From a checkpoint of a small transformer trained on Wikipedia.
Size: 16 layers, 6 heads of 32, MLP 768 GELU.
Architecture: LayerNorm before each block, learned positions, no biases in attention or MLP, untied embeddings.
Training: 217M tokens, 6611 steps.
MLP neurons of a small language model. Each row is named by its layer, matrix (up: input weights; down: output weights) and neuron, and shows model dimensions 16-143. Each number is 128 + 24 x the weight over its row's rms, rounded and kept within 0 to 255. Numbers have three digits each.
After each neuron's rows, "fires after" lists the tokens most often just before its 100 highest values on Wikipedia text that the model never trained on.

L11.up688:163125094105141137142090146149118110122113117130106129094124108162119141086127136088147142091152128117117159139076113181111107126114158149155114113121084131162146118109152179114113111105126121114082119126154089158157121149138175168071129105111136110163123092164139115139125113133112152157134084142107084131099137100171121144145104117126135117132179113118162175150115123153131146125149
L11.down688:096129184134145118133136176105146138145130136153155095125145139125124150169141153214068138147123104136122093135126123123182113116118159083096170167143148100113106138158105116114153173098122168109097131118091166107105180119146096102184171123132110106109102102146108089091118123133149175123137124104120109117109107096124114152123136140142159134157089117126110132107159112154117125106123
fires after: " B", " D", " G", "B", "G"

L11.up411:085166133150119115096105109139142096128134115121145151092138150153151160123094149084136139107179122124121136091151140134126175144133058139179136137143099117141145072127103119130142154161179146088064115098140129149183124148144117166092170106155133127104135144104125135117123109127162093143133155154136107090145100121156161093113084135096097093120149139130098097171104127143117130152170
L11.down411:111137105090121125120091105117098154164192118129167126140163152125125125132114153164113126161093133096159119150127132112155104139167145093148138122124120138122146188145108161108134092132097113162154125156150110122120147138103091113164097083134149138147137156111099131151109161143140139103111128141127196130095141159118077103160152109120108147089088124162136119105161158141133117128105
fires after: " h", " ent", " en", " help", "irl", "om"

L10.up290:147154108119194165123122153116119095141133116137101118139062105135141149120125093123134133105174123146147102118114164102149161147142136099118166137138069153123108106121117092127134115211124128127184092125096105151116119122125132150101139145113116113149151075131092167137178100146110149119118136137146115079113146131191133129140126132160105116154182120114108161169128125139140166061145
L10.down290:130180154083131147137152142126162161121100128136139116122098128148194153103111083144166140184117160113112123116173133104115191145128114127189135101150144146127133089122114148110123128099144064155132141121104123140064107098139127129105150139052144117136142132160114136123134124154110136162080107128109140132121118141182137142125147108124139143139153137133124114136130125132151138131130
fires after: "2", "0", "1", "5", "7", " mi"

L9.up420:112151124113160144107092147148110118133160106125103172121122126137135118117097116131127143150122073153125091161169130109116160104105133111153170096106143144129153145141117151141101135148092106166120107134113130138138107128153186120116059141148110135088128124108131152126107112122136130122141136150119102113091157124136115119065122099132106102139131152133135117117145163143124134095139
L9.down420:144104124075136092151128138101143097152116159167122099140168144143127152117145099128089107161112143126134179150080158159155093124151169115146125150113122101127099120143101125113135139108138139098114154148098124132080141083087086107156180145111114139143149077140117110116150082190139157123110156155179135056154094123148131114146126181122127117120128099138137138161110118108107143134121
fires after: " in", " ", " the", " P", " sub"

L11.up584:146193130115100154167140103108124145110126108163126137148154083107113144072125134114150118083107138164132133114101116146086136151142082134125156073124124138158103102120135135140105084115154123129153116154146160129144139170123140151148119157124153111074149133169118111103115119162103171096166102109136099115149143128141090168112141143141129093115134119115103125161141138171144181116092
L11.down584:101063115143138163138075150156134140169101085119125121169155166170149152120163145123099130156176125118154129154164140124177135119113157085161116113126108140135132158153102116138132194104155114139107110097104089150134146151139124146105118137097127117106150125167116172108141130125146123101097134159140121108132150128131119092140124101139121107135157129095089120099122131077087103105098
fires after: "b", " v", " Sch", "P", " p", "R"

L11.up754:133106097103137139159096134127147129098121164151105144102074139139151059156117085146143165128162154155116042115139131108137124164127149122139108119111122148120146122106093165079129101171143160088138109158139098116168103142143154155108089152106144112125133131136156137103113114103124132160123147106147143128061164116130105124124103146176127132157183131119087128146113130150121129162122
L11.down754:123144149128164105081119075108115169145143135108170130147161136154138138141126157115122126156117104111141186104143138127137109081151153150138172112107128150133117127124133144190109174089133102147131096112149137126154119164141127124142147126139112155110085110135128147099090154098094135127114128121131128135179099184106161116102117134090079111109143118121092145132169123074136159139116
fires after: " c", " C", " m", " M", " h"

L9.up272:158138071108118136137062121081126141157090179135160122102143104139114096114149128156132137151172108115128142171106170125102126138130135148087076101141095127121116145117088136086108139125132135113105112143097148198140127140124116187123148131140099179144104123103140141112128133122115153088136116160153125139102179135131115135161134142159146128181145123123138124122109121183148162052140
L9.down272:141143152119108179099142102113134155115145081136094080123089150119126126131163116181099137116140177146099146108174165147145114088119151128111132146165112158149111113125120150149163106110136125149129112149149144150081117139112160122133132142149154143112143122136170107148120170115112136167102146071137117081125130141096120159106121107151112130083101114126124123075113137104112074116143
fires after: " |", ",", " to", ":", " "

L10.up504:159136112098158131149109140143139110129124131127128150147098119115140136112166108139141119152167080153124129108081139131142150159136113118131124104144081136098102121085088120103115093172116127153165113115125121182141112151141136190150110125165121138117154082103088145133148104144105113129162163145092118127092164110133115074175120110145119086184159118122126133121144157159138140048116
L10.down504:108173158118148138161125106153130171156094132143130101129104134167173129119125096129137155170136147129117131125151124096175174145101122152135121088137147131134141150146099151082132139123126084121152168137109120114110107116141129141116158171062135130114089131147118133150117126164105110133096122134135133134120116149150183151119151115148151094157137116119102130132108118131161100143135
fires after: "0", "1", "6", "2", "3", "18"

L10.up707:147155094080105134170137152112139109100119104123142100150115121125137114115111136159192145130158120116103097101146133129090141147112096121133117136110124173112117133126128175153091123176125165144084116145099146143114138086140176139092153180146207163148146165145152158112156115135129097112152109114133110135121147123177095150145100132110097132110162143130127109129104140083133115139124
L10.down707:142095117168131090105100122128127159136113115086128115105131159152126127109133140129126090116117162176139127122134136092130113125152091105121141132146131151117126158133117116115142115091183118118143180099161126131164117171082148105118117089115119110115102103166123149118104151096136121144120086092140117110125090145121136140162128132102129125115133137116092114150131111113101138141106
fires after: "A", ".", "\\", " in", " D"

L6.up345:159116098113130139143124131133104155167107114130133153137162130134160141094106159092148120150107133168121104093119124126135095130126150089176168090116113130145195147110113175084154133125151148160155107127123081186147088139124141142127113091101085126137119096112143179093122091142120100170137136134107119158118109134115131150125143123180133127175152165119121155155112109130145161103126
L6.down345:097133156096086125128099144099110158130139101109116093126138117137147139129151101159091119139160140170133091164117158127161120117144133159096129130140110059134127133143144154151140121104101143117161127096103123114117121151162147102120136141161144131171112162103107073141125169119072149105132071137172130128118140149096147112138131112135126125094085147143103130141171150111150132114177
fires after: " G", " h", " H", " C", " R"

L12.up737:129158084147103159163077104140136107142121122105121100133082147101174122114138101136115157126146130138137105159182108112151086136171135138119136121110110138135140125081131143066119135101157183152142093106085137092142117144128183152144089166166161130133133141146130140127135079147124163120106144116155128131114138118096162105148108123175150103171132135147120118178153116122150146148142
L12.down737:100084156096163108113150116123136136127124132159155134118116140141138118168178102146120157142095154103104149083088114147154156155121125108177128149137121138107139136116126102117086211143108059126091149136144129158118106131127126162111121129115113101136093155109141095096125129134100179139132148112148103137166153129154134174138123127120163165112135063106118152132133148117152166107115
fires after: " c", " C", " ac", " d", "C", " D"

L13.up272:160134145150143150108101092131108152145117130139147132136071147117178143130101110145153110113148110127124106125132106129143100198156096108142110101165090149096094129087110144107105101134151149130139115154140083139143151137127181165157105172135151133136147119145125090108092113146144152127153139104086116134137180156129108135148109123110123082144084130129162142146123119158131158102113
L13.down272:113118080138134168124148122132109170133080134158138114150164111112142155127172143135117111158078154128106123107151123111130147105153116125083106137160136133140172150161114138132093152125168125161092096118124135136144118138152151138129115139102140161113121095108102157133117115143101146122126161153131113198110116168097158113097163103113151121116144118102110083120160155117098118178129
fires after: " ", "–", " B", " War", " D"

L11.up481:183131134159150128154132162082105095145112115134149159086143088145148138082089136107136118131130101125120150143117176107119126115165134116112109104122097116128084161104183112107098136181100118156131114166156116153181158131157136122121134098120131108124114106160107143159114106108112144122162097112129095155148174107182145123127138111150101110177166124114152159138105092113120165073118
L11.down481:127115107127079134130146125155125140171138130149134132154124190122172164111126083118118128108127112143097167156132090114120161110112105097141152107107140118103167126118113140160137140090147121150102126126119155116087102151156138120176114124103086096126110129146156105090117187146118132138119161088134142129094101127139108129163137107146123118129108140143121088163134160149173055132165
fires after: " K", " G", " b", " B", " T"

L11.up494:163177124171143130138132109157101136165140073120107105145157092150132140099113138095131155137140125121118141153121116153113131169135142092134117142156122091130065156106080145122152106173128131136110109111131134174144113117106132151107136107142109126126107087124131145103109122124132100098146129076157137127119134147150158123113162094169104106120155090117133130167117115160158154114126
L11.down494:146077088127095133136142087115146117095100142099105111120097166129111143188136124144162151111087104121131114108105124104094147111090147157162139111116173111140153128116147154138120110136095142084135184133132141121108138193104153144113121138160097151094159151116146128116144112154086133117140117131125124127146093157144104140113144159117170108140103156137154161126146147098128108092103
fires after: " D", " St", " P"

L9.up212:082099111112100097164119129104096100145171112122142147087124082117151148089158108173147125139149160136167142130148128092151125148130120130116153110138143093116157149126111152139129115136090115142143122185085065094137122157143175100130077110126147129143100136136150121113117112114134081124136121109132155149128104126146131065135134113136113132128103107144125136106121133105163143128152
L9.down212:171138140149151121144148143104184130131113153128147100156156184137094101175129127132110173087121135086077118116081114153109120126116164141143109186125101130162100134119139098123133135107159121113138094089141135135115123122126142104125132140106108105111157104152134146100174112150125127163153122129161128130172138107122130166146118161130110139175133163133150058108127104157129129117090
fires after: " ", " the", " in", " an", " is"

L2.up139:139158120117157116131096173159119170145116092158101134145135143140144148135102115116158143133124131168101129136109122128121153186135096154133118125142108149126136151120088144112105095167105142148157101161131083166147146149166111157110109142105112127096106096184123134118156154157097133151122126112135104099110139089147096146118114126099120093133169127117139209167133133152143149100130
L2.down139:129083132129114104082139130161115116126120171154125143123153144108118137133138141118111141155105150172108139103143113113116126133108151111138139133116135124124167148091102110114133117161144105160167188122166111100146085099125119146138148110093146142137157119149149123132146121122136149090153137129098107162131130117138093157085201094119148083122099122157108138116111051127118119162116
fires after: " ", ".\n\n", " |\n", "–", "\n"

L11.up512:140155134095160142174117127113126080127160127141149139127093142109113119088097097128114129095157103167107103132123139155115171137117109152108112113190125144100145089149104130116139106148115166080112109097066144147116147125115114137121152159105139114138102170175078153117163170132135139125149164137083124123077090128150132121125125154125116120148123126125134114163129140129110142125186
L11.down512:115160098117131139080144120137119111125089114083093163112177136134136137161130142098137106157132139125179108135121180121097145097123132077153143178123098122122113128125151128130113165115132097144151092157136117139134116133121127130078112173096163106150154134124134150147151071168122134134143112185147134127134151164097135134172144085079132133130141114107115151137135090127167102154087
fires after: " M", " cons", "em", "om", " m", "p"

L9.up167:185090113097129115119119114086123096149150102098145126115147161175155169064122109150099138126164139124101102148125141148095163132133153160116108110118138170117134133091127115102128112136103113124123109157140133133141154166106164172071143141122117154144147085121104098153094148105081140095159119137138112142122103116155119090136116127152116140131141153137133169120147110133112139064131
L9.down167:092113161139127098119135153135116148129140166117128120106093111159118132120147128126160139175126121145163171138136141087161131108109115084066166104168157106174109116114116112161126147164131102131146112143120161112118142155124132156169122105099100162131146174142133110092144121145116091100075156104129108098088107095137133145139142144159135150135103110122121086101124168131157113147156
fires after: " B", " T", " Sw", "B", ","

L12.up312:110140134078139121181140112137128119160110082143168128137175102119133134109142096120158142171120107121098108139134123134113118105087093142104124135125135138166125118088113124131105088150163162155120115124086109136172116147140142154138113162132126142116117133164138138076091114124116163127183129132131073075133172140124130155087123102150112110184105132110149135179146154119147187136112
L12.down312:148102119155121148140145149108130155110105119107136121113185140141122146120072147117126111097171158097119150175154144118108138177112187115105109103123143131158128155149140155114105156150131128160081120130185110087120149148072136157080128110129142092137117127100101104151188126148168093132099102116122145094154114120118109107169115162125136098127121127145159121107140164107151130140116
fires after: "b", "p", " imp", " B", "P", "f"

L9.up636:121159103129108132149117119113120100174134124177097121128163160126111093140125129140142168121129120129136167116113144138139124138132078128130100113120101129129145145158123143118104121140113141156104112151138093107148128154102168140081131134126182089064125101146121147122124127127127107122157128162098124095135152119148117166133088155122104070106173173130103115163059172132142112098177
L9.down636:125121128107131129135150122159151136115125152163136122074084171153128113096128139117099143086163077146124140147163126116128122136106129110121164121120137123103097137101132149109152114133131141138169176108158122147084154102136108144155168120122104178139117173101118119166090109099121086133078127139137120141154095124106101157142156084148141177142095112106130161113135131171118112173121
fires after: ".", ".\n\n"

L9.up522:143134096152141104170151126131117144146085119133125169126127131131091133134140153180151179115115122109142118144139124151093147153117154123117142145116117151111116133143087175150062130125116120103112112129081109198132148108116129121111161137110118109113174133161125174136109125174117134107142127141116127146115136131160122148104096145120060085161154186121127110129104137112100146111142
L9.down522:119115088132133116112138118089154150126132099106127154153143104162128198196108152085148155121118131084157140155113161119105117162137107125151138130122081095120122119149111141112104095100130139137118120112154108111154162126122140094086080146097161097138157088153056124121121128080161152110152131111153131125166169135141159094131098133111092125124170122114114117122152076106101178110163
fires after: ".", " D", "D", "nd"

L10.up55:140103128114114127152135156095092153157168141159175126111130133149127087083103139129168091122118124136110107142102132108151143110130134092106152073143129105089175159112117177121093138136110128161144119124108123147141118144110139121095149176118165099115168098138153145153104119120135104142133139141092087154113127130135118122138170111139131131130143091100151112121153179083120109173106
L10.down55:118148145098126126092115091134155099169098162148109128121122125126164154175107163104154151122171110122149122097158125149104096134130161152157161135120127157146086135127115121134133112136128141154097090093133123138131147138148088145137104123176125105156092140127113058091152122159115119192132096114173162131089081156110137137120069105106149143093102102169076152130109121121160160132157
fires after: " F", " the", " E", " following", " D", " C"

L6.up724:179098113160135116154089082133139143150192085132113151127138137172129119127126150127116114110151128168075126119072158109132107135115143144140109125126132144176105126104130142103119115160140112140130109155137074135115124135114134133147096136098115136132141093145130150114097111118122120132132133133146121143127134115100126134166157129137080115142112162123143171145147105155118103126119
L6.down724:121158148127118119140128131111107150097112108131080156153162109100159156182114089141131139168138127132084143145134143141125135187112128114113122144123107063102115110143186156114100120129138122149143147153116129141155115125161155108125110111138128144159098152092106090112119198133141117131181106128110130100091181115138100083088123120111131089138119157146107151092142136131168137077124
fires after: " J", " G", " K", " H", " M", " B"

L9.up748:100146095128115156155091150109120105123206125122132152069114128098151133109120136121129104148136127129150129149133136144120115165100141119139140101101128118116152162133091165132122089133118191100149103175123105148150113140134176133124088174162114076086129106134122116112166112161157116135113128151131159126063166122101128119134093141115103133089126147133158139119133155124159113101107
L9.down748:126136148137131146115195096124127109125153149173133135147174118128130133115102067135148115127110118120138129123132087139125143076175102144080127121151146081153124108087139103071144144124110158121168106135135108125157148133133083146129143103117118142179164142109081147137095115133151131130149121119107095143182141131106121131122119084117135112137136132147135107180163109145123130123136
fires after: " the", "200", " ", " a", "-"

L6.up71:160155134088139140170146128105123122127116140131101146109110133149066156082155156119138122111130147102111114098095139143157113168116166105160167130155127129104145119103103136112118128108153145102154103143093080129142110121152143142119146137105120132142156111140103149128091082149149131149160127132121124159091153148144153141139117077156174114118142091123144165121117129166159145088142
L6.down71:144123139091098134094137162155163107115114125164163105103171100118149119118101132098150142160131130148138164129124143159136164138130149103109115119130163120136107114137103124123161141113099157107116146106089133104147149129110152112141141156112143088122133104085085121149140136142127151126115120087130145156147107119113163170133129103152212102117140123123096106107114185162112119130163
fires after: " D", " F", " L", " R", " V", " d"

L9.up719:171098113129151146168094142139119144153127122130142129119134132151114111103116107108110109134170097169143121154115134112150134134138138119096117159124096139130120118096081119083122114171098140148167106145132131181108125162141118186092086148133129149144106081131090148130123116131104165117136124124096113148134150120143099114158123084120115090187173139098139145155138127156122169099144
L9.down719:122149152142149116129127127117140162112115113135139113105126104130121152098149108136126103180120133178129122094121105091143130129128128117126082115089171190148112144133141140200124120097108084162146176068166112097093111124122135156110165122104141123118113136125147136120153114110169126143087115128120110121104086139143156136134121125127155126100166113135081114112154128120161105134119
fires after: "2", "1", "6", "4", "3", "7"

L12.up288:104112131113151133120128155145114125161138155156129116126156118134109150068107136130169084105098147133134132178131157127132143154127151134167111117104143079148116095131092146083082101166116196127125120118123105183114132123152125150103145148144110090117128107186128146120108092115141148155118091086176105126124135151140129149124118121095108140158133131121155083144147118160130154124087
L12.down288:138114127157101128126143120161112140097122089137090135148163153142117136138084088094112115140106141085110093140099125137133133105068071131105142106135147110154111137153143095139125143114140150160142117108115123093142166159102166147116109140126155105132116143075123157164143114116170133114102173170117133096120113158123135122135140100158177115111095159182115170112132157103091127120137
fires after: " p", " f", " c", "p", " comp", " sp"

L13.up249:150152141099148166106133195107098106125140103130119185146132139095151146139166119131141150107149108137150118123136108122119125157111064139163174129113111090161119139148099147123126128166155167130091120090137088122148161096105137119122134134147160110083130115123102123166160131134210073098118165169145112125122109095136148070117110128134079108123135159142115113098134122127126092113140
L13.down249:145127126145139120102138108139135147156136169090093103128124112113144109149112150147128104134130122156118119119163126159140116105142085097117099114168176136106115174096162136109136144113097137161165144121125130127095120150143081124117099077111124182126146163128128104137102134137116142115156102090120138088107127144119094163108135171115141110111097147152143115107128158126122125137117
fires after: " en", " En", " ent", " com", " in", " rel"

L13.up206:158152156105128112158150123115057094152104120135115134099111086127162163123147117118128142117117074130126178126125137113146094165127148148122114145183082126123082109125094110129119079151142102131138112146135129143165148154100123189154117127131117122130134103128129149156090100127091132085154126081119124091128123107153131100140140106145132072144150160106112170181127130157145157140133
L13.down206:109145093083111167147155129157124120135105134143146134122126133124126125149160129156141113132135124175073098134132106047136148108126126137153111122116183105146131135149105138100125101060127126084168163091086133155130124135161136104131129180095102138102125127138108134139144139174092135109120115161158130138122107174115137152080126123112119120148143152124098108156127163129111110124155
fires after: " ", "16", "22", " B", "17"

L6.up164:176148113114132151173120141145129160144157142168062126107067139091102137105127083155131133110074166137118075106113108146136108147124126104148125143135122096132131143125145129091124121153160104125159109161096074109136131104136153099142184110116149141136154121165100179119124082134125131138202128155136123156102122123108121108102134122131125115100137140130163162124132112161150118168117
L6.down164:110138115113112119150156176123139134118157127141149152113128132102127092112097084126146148139125116139166172164103158113132085109137109136095117094160119119110082127147183126134119134153119126110113158123120094143185153156148124148121147108134119089084121172139129151134127116128108106151121127115115138147176134134158125146153108124140162135113155132121102134190083108104166138117137
fires after: " D", " R", " C", " N", " F", " G"

L6.up232:144110114131140105114112102085105123123137135141100130091134097163114146148124085138155142097102119143165106099172124137139102143128120092161086123106103143116143159131136133133117107129121159133122118137135131119119150177100146132069168102134117114100093085166151127132131133146100132144145127146125135082122107135156105152126111161142048115112161147112083111178131152149158128130144
L6.down232:122125123104131112143107095113141127137157148172161122110052151112134118114173079135112106124143111176150104118125125103179087160106122071098124124083152118094110131129163130099132122170127172127189136175096128103148134135149187112106104101151150149122080109180144161135121126144108127125134132092149139105124144139125109107118117102137072121120103139122152133132104094155121188120152
fires after: ".", "%", "old", " of", "er"

L5.up664:159135126158147121196116135123168106136105123136124116167105157157113120118061166140154120119097106143143107141130120116111138151147131140127112128117102127106116107144113133082075122165116120141155108127125091138169123112149129119157137129104119142121156120154140157129066078185161154137162131129128109134102125135149122143090115147142085105126198104121169156152111151107123089076121
L5.down664:171110105146138128113117148124139130105139143158123120163101124173156160108132094123128135143144139120152137135097146114110069149143142069120139110141163119142114135146149096120134139062096148122134131110147142122113098167110099085158103115065109114116174122126088123135159124144117115163124121116141153108131136138106142137135128113105097129124096095128157136140098149168106151110165
fires after: " O", " D", " F", " U", "D", " E"

L9.up259:122172139156133130193132110113129126140152112132132126122135137130169121099116147110112107153145109168138080148152130123096119144124111098120115094154130099113128126109075151082107126133140126096133115160139138121120100126148125124124137147115106163145140144108107167133124164149107125149152146139132113111106120151142179147135124106158092133121147086114163110171124106105123106180144
L9.down259:140076106100123141158116142151092118148110151129105127170133162111122101137157088134161149114109126136109090130135130098189139103117128122135134202127167085158131129121151111142150128155127115144140160128123137105125144096116141146129121149147121119114099133116118074124155112152115103114132129136117109167093154112119090112132139108135146114121089121137114116099193155158129145082152
fires after: " S", ",", " D", " in", "|"

L9.up401:178116080143122190210119106107114133129099132116165131113136146143156092082130122116122119158125105112116119150119122102140138144152136136115104095104106113084111123111132140095103108124121139100137115132115112158183131147118146142119139160100113148127102098131118110106144090148126173135166141144122108139117169144135197181126121115157133120147157126132123172122150130160139145133140
L9.down401:092129168131117103061147160133152140123146105151124117154116119138126125189116115145138155101157147125158138126152114134140112145116092078158137145166166130121120094116127132169127123133092126130149140131174142134104107104121133134135165183162212122129165142113110117156150132124109110104098158088125130113100102073118120101116112155126113119077119121140142092116129167125132093175140
fires after: " |", " (", " ", ".", ",", "S"

L9.up662:108153067099150151212083155131062121134099164139151155136165184159122112115141127119141163143104094121158081133142124129133142127118110157138115113127130117127181131120130155107114135097170123115117117156094133127133168121137135102107127176108121114137105096131123180136160100143122134141158109134114109134132120162158107138167074131121123104166140133125130153131167110145094146119128
L9.down662:145155187126094129081156071123098122116144138141121116156112090103078148135135085165111188137106119121117149095137120088148084092121100107093119145118140117140106106122122117165139105127104141169133145097137139135095137139136120128152161183140149156091181145112146098163144149139129120126112135085165139102102122141136111120148146152111123147106110099146119089113094143088179114136133
fires after: " |", ",", "==", " (", "\n\n", ":"

L9.up285:130174110167125114187103141082091109137130115140093127103165133132084101079149167151109125100147126168132120139099137118134131128157152087092101118117104131069167101131120136113092106109130144090138106141060132152120160103112165146128151123118135130123139107138134183122117078185146120108175143123125111141106168153155133134105081140130077089125148151126129131169116150127143114089163
L9.down285:144150128146117137143151089073164131138090157157150162126111181153128125159116139134132136108132137154145140150130158087132102166106096124147140123121105133141092129159102135131131131123159129141124117125153144147119170127109127127120108152124118098121159139142095121151110122072094145097134094160117094125118124108083122203172134109093118196124145084123150098111122128147103166147082
fires after: ".", "\n\n", "==\n", ".\n\n"

L5.up477:162118152112121130204103142162130130147101102144121160171099152152111099114117072135164127131094118083133088116123136120095111118111147162127135053098143121149108157111139132108127118136162146095128115098143100114163108134149128162111121129148107117120133114150106174112102114145122163176179122129112132124095125113142159131144116128159119126134164129141127133151116150122159117099117
L5.down477:103136110110144104138103117154130101082101114111155128135141137194186143151129083167143127161098106117096122130089103086112127124130125098120123158104110104116133152203076076133150109114164157085123108158114151154144131156133150116132118121110105115096122128093101101116110121127122128140146147122136140096101111102154150106167112149187139148125122134124155087156114086115125096141145
fires after: " F", " V", " C", " J", " Ch", " E"

L11.up228:114122105133139124133137121110070132109118141119160144132143109132136137107123125141146137081151153184167133123146168100145137134130110134143155124135141113121161152139110145105156147137155132092117118174136105137160098139086144106162142115108120113108133097148075152134187096128149134161169136150151121133146129100136108107130126094102104132123101136098126125135132154141172152090096
L11.down228:136102113173132137110157117107170117148157108134108126132087133156109133103137146130104124137081148101100113096127115138100134097098090125135133173118136126086169099116081118136104092107087138138127087104123124121172127158102129140148138157118116118125159146134121138127089136130136135094121118155115124151146134123138116150147117099139129158091102124143161105132112125121164116088144
fires after: " |", " m", " M", "|", " the"

L11.up695:123219115168133154163133118130104146140121089128130160116088161117161134100138056099140142092120103173150130153170148138119150099122100085134154103175141113097153099148086124121107107162143119085166108107106114144137123093129149173152159168101116116120127139151100138117153142174140149102157144152127148150123127082113136109167155133154133110153082158148106120158156117115096126115120
L11.down695:095127147130137169125117124126179140103107135111140096126133102164120146145124183103101110161147102127162134139148156150154100136096107142142110168116153121128158107101113127150111148082102121108130116177095173125161123162087087099137124145064132142156115128121146172133132133115093107106167137155163093121132109143103147135146105136103103197122112106088116123117116126085154092165174
fires after: " m", " Ex", " M", "ro", " em", " ex"

L13.up208:134153126128181146163127179127133147123136138127139162133147124169144133059126158119157140135106160110167099122165118132092165103130140154133108151081115110117129120149116149117095098178151209125125125093130125126143087107113148149096126129132121115154114096161137129129125107117135125120131116139132073162162142155122101124141105107104120140141157151123128141156130098147118114141138
L13.down208:126128137141113135096092114146167139094085146153096110126118175139117111146152107116116133110152119161100141094091131127115134164123139098097133120133130096126143123125113119068098108130183112113107079127097131120152155106150145162137131174111118128147147136114119104178196122168155132137137147122119115115121144108123130119153127164145186098092138109130103135082134123204094116143119
fires after: " c", " f", " stru", "ri", " g", " C"

L13.up520:132099124119129170157146140124114115160148105131163105068110101162166120100162112145153131138103101116117097157114115115140091114139103139120107126116128135139145109106122120089148142164146165124111111141113104131157127148118163177136118114120112113123151126213103136133118088079112119115123131112151102163078148061155119111139142088157128120136114111157165124144123164144175208106140
L13.down520:108137090140138118122118158158100182136145147158146147136151147121093116133147124080114166105149105122145158130114118152129140148114129086145143108140159092051149123159122117096102120121111126088089122126155098146160154138146132109102153177112133072132153126108173126066163137155129085145103130142166098087135146145133132166151172136088123103124135131120135160113128113140110123087148
fires after: "C", " B", " C", " P", " c", " p"

L10.up466:191129105088102122137142169104144089144131141150134148122144169143141087070118119133120100134109139128131071155097155124125144149136147068148117120136118100088153150153080158156079139150132151101133108139098148129117088083167144164113170145113132128151127118102100159116150124164124109157165133123118111131136135133097146129131145138157143090113139116140111152119151139110142140104171
L10.down466:065152139188119119117129102156138113141118152128124109122117123128139144132130138111121113128114123126100167094180086098137130102123154180130127164154120137113143129077145082070127120149132109141120142140147092145102135131127111138113096171098118156096162147145143111176153142135124087125160104116138119153144108120131127144153053115133131121132145134155160140161101113154127118128099
fires after: " d", "n", " c", " C", " pro", " E"

L13.up1:167120111128137120133127138133151105135128128137126133127145146144150107114111132112191145134117113124141150119097150151109114145183172164155129078070132104141141114115098156073103142125146163109132120115162139099135150131114146146127141137113129143122133176161111151162158083173149145104130145104154135104098162154125167093161118112121170102149166089119096125140131171139154150084173
L13.down1:101146121109133139125122176143160136116115152127169146114134141162094130165159111148105139127159113127134129111071150110110084103073128114144161158160082118103125138098137144160086138129119069077124103125102100122141109094187142105149157132136129101135128119127155146134118120124106128161107120127107122167138085141145101142129144148084110186171129109146158133135169086104152124112133
fires after: " c", " p", " P", " d", " C"

L9.up179:146138099078137133119084133106104092110145122124101140127144135125123120105097103135106117092134137117091130159101147138126118164165149097179142107122065116121138126122096158117123127177139141102148108141133106172098169158135112175130134127134115150147132083146136185155168114158115152103139117117126150109096166129168116119160122158104163061160170091121113143098138099152150162090138
L9.down179:117171152114145134124129106124147128129125083143127139099100090140158129150111090145147151200108139150149128112156129119146179167118198102142147107131163126146093122103095152164153112142119102123135131146140109158120134122141109135162112180082143086130167169130128142139167121154112136123091109103100120098129132143136130132107156076095151159126128134126146132128126118114147099144125
fires after: " |", "0", "1", "2", " ", "5"

L13.up587:138134128148141160175127133092118166114125133148135103156144143108151136095122153115150115149129159134137090123115128126115174124104132091106135103085172077154172159160147107070076126161167139158109103118146097126135122139138136111137099110144111118141151131153085107122116073131144113111122168156171134108172158087138128122149153106118104132104134150134102155126157109118136134112152
L13.down587:126145081111158130105120161117108126101130117135099074123106149141099077129174101136114167097114083122110120106087157096136101169109117101139138171128109135122116125106137140146155103125134164131124124097103113119129129146120141143074126117128127098131116125136128133189149160153143122118161063109105145133115131134140127096149126127158104096187136156108145137112107125126112113110095
fires after: " p", " M", " stru", " C", " Pol"